Part of a small language model's weights.
Size: width 896, MLP 3584 tanh GELU, vocabulary 32000, 146M parameters.
Architecture: LayerNorm before each block, tied embeddings, normalized queries and keys.
Training: a variant of Muon for these matrices, 8667 steps.
MLP neurons of a small language model. Each row is named by its layer, matrix (up: input weights; down: output weights) and neuron, and shows model dimensions 160-415. Each number is 500 + 50 x the weight over its row's rms, rounded and kept within 0 to 999. Numbers have three digits each.
After each neuron's rows, "fires on" lists the tokens most often at its 100 highest values on Wikipedia text that the model never trained on.

L4.up3088:588513579492525503575520596497520549451539461466494491475497578504600415500412449457546415498555563491467508436501461427439510517564569508505561547450605518510560540500496498398520535504603496558477549561521538474526563465570467510469596483541567508561482469414581447460494515532517511479501484494466485508570557548548505494548590499564569496479475477465439496519366544485538486357537522467472500559565482503486422524526507516549565484573470547429484476433522458450505560528507445517591432439473401529518505519440486590584472503538535456524529517469462494553527628522543478544524501527580497455543537535523453486403542479420505452502448507446530503581486472472420463437491474532447466553510577504520603519496549529437512491497466582537491478554497517542454527495581506
L4.down3088:536463527587518451483457522511470565504525439583463454533450464507487477515476547539459492487458533500586413548448515521531507566542502471466448430454597505463465532541439426545537552486591490453437507538409534571509482554485452522466586498534437443547454487497430517378542477466457464485429490423500458447589518537510509531482391566496554526447491489519440524494594435415506528480413470464420479513509521524562489530518533611454433486538456463482479512433465476631513525488414580477523549415601510457393456520500456498433442518472455455505534565490521525523513468531486526555457479440499412491439434459467392488497526488486527495473484435461424457513509471485509496460497611558574492525498577567526499527548545493475452472509513434523467462450445492470376454456514476
fires on: ".", "S", " Kenya", " Mississippi", " Louis"

L4.up2962:482528396460485522491591515483562498461478479522570475563505412538500519420535494489437452498535482498579556513482444559509490623490584442509523520536515498450510505592574585474549571534529535554432468464486462517503578568504505473539491556581461420434514422539515524520452484430443507503500538471423529517538527468550398512510524539407516438465515572504483419563549577519445518421504527463551504471538419502329474471551500542506528524554480580532565533427499578569502494481572495500519558496552534523464467545425516480542503446482459479528481575536532495463409540519554514477404521557577570519450518504521511475469537527412485490511604447564424433496414437512463549414583524523538509446538547523528452487521606488528495527537569479387502539417539460512522552472471562
L4.down2962:563484515471551521456463588495479555498496447494526448475484550616515531542588542492567493505500536560457464475443505483522430432538570572440540502439548559512499543515539524516470464541566514453525517569557443481453514457545478453533465466478465557468505535506505455445635410531520523460565515509462528481442483506501506530507516529564484540521504430532528537514511427505516573639552497530528380552512436482477359471542518502478544546422382447537437392423465508471557490461470493441495534491486523496506585442487464439567487531438490517461562485516559408416502492566530467514536518518639522436576481569535410514492503466486529566373537439515562465433474505593385563580414495552521534493456472517502443481449474452465492486533503505520513536427496473424508518572440471
fires on: " which", " 1", " species", " who", " 6"

L4.up2005:432490512527518580450550519421483489481544553482532483426400547596480517525457500478509502472503538584513485464494456443500502447427494575503520540425582512596476531491513401425557529481512514644474441608541525557544586568519519530410446523527491421481435508563447596487474505465402458478437468485505441455470538465475558488462497571503582469519502573535466451566558508526502482501462530478454477584542395514557465558527472488437565483433479464458582556487479363554518517501487474502439477521447493492521483456507465521480446498507454549527485532524553518490524518443528469485547478482455501533445550533529438512458481523460462455573504516434453515500522431524481488515534447507556449507514520474496508468516481450607636545521406474458546452491540459485482449488510421
L4.down2005:444543552461452485502473454398527484529537489535535480530456550496422511524520447480503500558523520512541466461626483486547555529507543573511535503432530470458559514569492409449592598499505423514573561592467470517553409505555528491528560524576506393543496557462510561502448476504497528455586525480582402438482604564505442555481512545518464435513493468507424513645578472504534465529527507494529421455607455476534469533477515529465452483414425415562471523554447436508500516508483449525502521463516581453479382391508618443490568505482460477485475503509469488488430470444542511496453437408518510532495494431593534601509541533467529510484538482501520564460560460519425533398406507512494501478538594497504549456414500515565542483444424516488459499547411433520563542485501531
fires on: " following", " just", " next", " only", "&"

L4.up1053:492509418464526394438465427539520521540509482538478552528495497554530577540487561483554500560554554497450513515513530495445506480545568548470524526445470439504490459449504506549523414495477484549487558544589571480509507501491483387459557535425508529565437465520485520601412559439512523503499485480537496489577448516411561464496506476581533419575441573503415513503446547415463443451596509489497410489433561530543522537346526441484483582502542512544446487495494590478584539578601520432445561457462571506513449506488525522516479469588530614493508607420499523542475491412425499490485538399486518519563495559480520475416487511451485515521401532461563580616492466536484438612503584463571474583453451448578485459527503520501497486519458579588501492510475551544448531479467439
L4.down1053:514451471422469440562507544502600449482465461384490406455485526474537520535502571471515459436511456408559529534445489468510499419526534444465554488478468479480503453540450569578452546463454479500457529484473534516416517469521494498586493537458548562484489499529552465483473436467363447472547420492486458483498475538538502446472529545478482622468571533518553548477570490507542488426454458484498597477433477427533439555478430492512563418568490465476568470418552498467582521443517540562460604480447464503452483487535513474474575472516550447565480413501506555542485654539532546514557406475490523438471443555482462505547503509569494537472468457483471460456469462478516496472513491609502427534529465475507533561601532483457485547515512597483450423460514331515415568592527516
fires on: " a", " an", " former", " American", "American", " if"

L4.up2082:527515433469503498562555495504564599525456470532449473447490518492514414395554424460398541523498578539512462439563451477505437510392548511538500565495562446430445525481444538560533470505509452524588551487587564471428505492559469442368500507574379409486500528475407558467482531465472426465469408559480551509454452464510518614444531524428484447492519523453438492465530568437521464599546553622512448631511476475534509491575495450504471505414550471443500386508400540449518438498479473469573542523536495531522558500398573535406570426483487438513512536450484540556548410584529487365420589482588504453549536413456429585423436446585542460511460499568569467495451534577599543491430532503455484509487519482462546560573559513521575424461485520480467549517478542504535464546531522
L4.down2082:545520383432518463495479608442586532609545475477415518467472526453498453525547537507523538468437451432494513576491399530406505484481456477485459542542423506448513563516410449510482535460476503545575445566544493459484425464507476537455388484502497527607597433457453506467591468433464475542442443456437498476549459490475475485527457441510504566480521445461505480486552498431593515446489494523459504533430547453496448530700532534511427457432500523489488459475482539434517465584506496467397536539515615384493509562431406487495526582559539452475501518523461585497427475495484407590527538582519494492496514558420518470489415492576495592421457472583519562458448510515451523530452461500500562390438503568563494480500477507513540456598612543569496520552460513467472477489543524
fires on: "\"", " will", " Year", " did"

L4.up480:537520512411530403417502511453378504464593578378578566513431513480499513546462529405450529542423621522439543549584454447554529483545555467490540560558433461532534571489536503509551567432499509447499514644488483454463541417504421482523521607572495506568463567561502510522505483549514419616516522516467472447533564461451450460550445476613520486504506436492523507527424393429445497494522628512490409522421521463479521436463488463494530663459508515456523524586459550470480376529432391453460540505544554525537567411457570490574482552506518519448559424476496504434496489552472493478607548464548473484538515519491464524550361476515379531537479566491560434549522563499490451494493550467438416515559495484514554478483519525483516470566464507482479537492566587537489475476521491
L4.down480:468509628445459566521553566471569493482452490547501445449550432367420469491588485492531495466478416489616584467449527406501456474488521444500429525513450440480429489489537538531557535461509420515534493541535359517560540416497459466507516472439468509489552435482379645429487525567464490411525606465528522563482422492558524543519544500415474507462473445506579402546596530491526400453477488465508513481557459388535463524557467503411457501471565454575474454517518542509486537563490620407407438457451562562520445487432443505500588437392509434426513548594565402551520403525619471438380495572554575461477495559498546503473572503444517544498504448514503472449418489502423508485376517583487547550468332455459566506453549599545487548528527508501454584463408422369487427564361523
fires on: " and", ",", " one", " only"

L4.up3171:541494455516546440419477470488457593553583557515480445514608495478479547556487567574474606541401473499521429499534515469510573418444439459518455408451507534472562548474658515459492448479436510524484496464523387525445557472540562399590471566434534468475494448469594530505515496530439510454428485529442459404545499486506451502488457477480555508546464496427502484493544422568478505610416512501462469451509426513455443544489542500501596521531517557464490586489516475435545499455595527498566519474474463578514478572535487445492498456538492475432482536550553529583478486428448455496550568587451463439421426503501492586499408575547561546510433491502575491479507496514550405374459556490452475495434519497566346501508556428599484525560542494534552445400531490491513474518571525
L4.down3171:482510547433469463506533466468423533542471622513508530504492462429527528513459499570450464481484561564411525500430415538475510550441487402574436461457493570482598424404539502586444534582515545533465472451584469533362462536461490471542454552458546519574457520282527479601511438600500465452534447453476544516483525451504414554478523476573403520509486494456463558499494510567496515548516438517576474351450532535404573475575543606536588473472468500460603477457416404534513519492554493496566497665530479557455457470472517471459449553525464412495497486499527512507501533521491477478526521552456410512558476513554511602549565480492516572503541369459535484428482526451500514481454542405498500509412532555453502459558473400492526536461483498512462493501515481546549533539589515
fires on: " \"", " by", " By", ":", " “"

L4.up654:506522499550504532432523490368457501488476560482532542543562462540418460561508546482482511458516396483570455488536458597397460548464432482553560459504443406421443479631560547504474467517518489495493465450504503429366530499427446518552513588443590505509504518491519420502551480481504498490551475580449540543540523551605457454525513529470445507424414570538540537457490587401413455560464465387441483546508564575472517489429439529505582575532507521444544520553501462381505455444532450575526447441513471546503537494480561401483436489616463585497593472415655417557540491516564613524483427474568513527453489365525560559581540521508427483458491465440462507555469400578476530531591478513552465405592510515563508518595533539575408490524546509527400410473478618412532526553548436
L4.down654:436530522514438505509593523485490488462521460533506476543517380499459469508550477564518452529513440545491485494458471474536441484516476509516623489506524491553513488457449532547428411509434493486421560477540548519486517549484477492530481479474531570511596591514475573554447454498521515463448440552486541542401491602606497453488496503413525509457428542458483535504391449493537465534532561595487487516505597521554594581554521496460491491603537476498466559534520576521498525514586512475474480487525481515501499438500484571443609411445551463399491499568445496366496463506448548434534488554532572400503439549507492520552480467527489498490501451478526448487502507513489553381450449448537508547610482498449452559489522482595495604480504484456507574525450557525391509540490483
fires on: ",", " but", "),"

L4.up2945:454526566505536447363481498466558472449571493532477463444462500464466484524510442528442513458461566629454497506522494508448509509487616486553403489554496534562551602559485568503421586507482538570510523503576562438574560566529541586503525423557549462477510479518389417501534503512471532507446457467537537493502440474531463480506522462466499603541510527404593511459405511411499530584449554493562450479496465467413570525462508521456466516512527498473542474491516500374608511469556442500499534509495474488576486513501528468562511484462504607528509499570478531464506410405460556447556548586502462484475444516523427597652398472483497525489629486476424524431585600485452526429573488540571523559535441486582487420511618473402490471463430471520476517530438535537589475520545566
L4.down2945:399503536561488544497559475441472461434453496546455542465473462484535584547419566541487468500586531563473471523623526535491532523497554514548537389458495488449440542481533522531459525426447499480601543488522485561469515479538496512482385578478557426490612569492561405495573510525451577540541493450504530418422464585475510373513438456504478604534461514517376507630429424462548446451571542531546502426454465514567465573509496451421525500464489456596579456486522465486526596531568560449573534484527570516524455440507538506511453448487459494545458476551488448474446437524466468428583532531423464486471467511538437646512532626470477588467558509417491539473495569478469547475494518492530481553363439518531509582464499515509526446519473489515503511537535539510549492523570515
fires on: "\"", " \"", " by", " according"

L4.up1502:485462531475589581446479456492513472423499510559514637550514433476511553575504552395446565493423564483456504478446479525478485487413434540502513489470504556479534502514415460517582491398505583534480579483523512463422557481458535498530521505482547522547445567427499442472482575634518491510526479508464493582525523413530473463506506474539428458530528496491579531468502491444476503497500452391512476477486529431498487464521501462499511469494540636430481491475482547556497469418455543433541486500489446472497583569480504517517557570498485447488480545546421422525476407482565503432406504530513437465465472507582470382565454463516490510394481500455540488492502474503563444557484478556486532518545479490498512533468617511498387552514547500531584525479524584498524530544368447
L4.down1502:484448503548537467491530480470584463514529503432540506515563479422452601531487379533466516478523568596607579511436530533486486452456513538480536585461501481428514548536495406573537463519496477498546468582535527490504528448567475397490508501560479463517483527460402573476519551568492565520479514418500603527561524442521592525422472482485561514534472462486427535407497471429529453444423418510528583403555559492527471492459450457465456497491431592438526562390442489420542445499549572506563533524527440478574534451418469566515449576452457434485566507534503456475431485480449500535506519519565560477455523444557520491547468589465493476390489475453480465548525500488506488524525499458559474490517545502436432581477488497425473553524525429476521494428576500425482414438465517
fires on: " over", " off", " Ha", " finished", " end", " out"

L4.up3501:462497546442529579486554545406467505541435451452479437495607519487539478532522481485478506497576500497491516507530495521601496446446505413504559519481497535556519430483487570541481435487438575529465520393467558413498494516574479586486576491542530457440580524541446526512474479515553491425412453511558511514543571430516463446482353483492431520477474544562582469532533501506491484495344508434453482481515442556512424494467461443484485463532481539463481560501588425605377540500399493471483500463545542494557498461557548540402505531597470526394459436436488477530503404514453473529496483468457434462461546543488473496442485538452562510510512524393510460418447618546470496568593415562443417514446508401460488535527496484486469568477469517491433557442533608517463452568388515
L4.down3501:390505446571493534546499521421487417469509442523425530419503552497501432591558506470449486434439457597492468523551583561440492450564591415497538438426559500346496563455565547525528560461468566505474491496458494497495416541471457506555432566402440461486470555496418530511606472558454471494522478447486512451450467481463490445498443598425538429446522417437528442540578522499578514480572504404489516631481547588521521463452459506443450434509500466533399570415525606494460446463493482495500493580592514525513544608448522378536541449485428480544499488486483470527563397587467448553476579568553456425459456563494478422413449454509515539569488543535525489540532469502517468538496507493460497548556464519396441544408527516469499448566507476482460487477485535496485555535550438
fires on: " out", " place", " through", " over"

L4.up1268:502492539507494418481418485496428556621488568481508463544501450509454464426561482424483444541426449477511571581474473390492464486513420389493421529524507523581560489475520550566533511533496537561550474504457528463557509459561473408513455432617575460459476431497434454478406588451535559507564527478388584471516430500473594436444441584525472472503452461482448536473484446546496478514532520435394429503596540510461480594407489520583433371480417577569495481472501474437525468482430503446581388515354427489483524472515540512514475502492502511529598466470407483492412530585545568618500470487540513451554485546558487555574513527547538476583496509390513502565504496599563538517448539594494488539549580648512498495500517519477505548554477471487608481523429534479588520576488440
L4.down1268:523570501504538460492471507513484497513408436507528474424541477525532512518483347516525419506519476420561531453480414472487600409494513590426523561437541555328582570425497481549489491510595483470533606514494400504449358494561549541534506428441540494430566454480490550560544520572548526493539436484529474513534533482447518514498484519514512538585459493532465441488468447517537514523502404476492512512442524559528526555532496486494536511466588528500509539464460509457470498583565523403544561561572480379539446437546501563421457561540466463443454514557576554542508530528443509488551573581498441457426475564538543442588458521485466436434520482443463465424405485528506470435549466555489486541533465480533468462575507516531437498426565533471532421580479591498574580444410552
fires on: " |", " 0"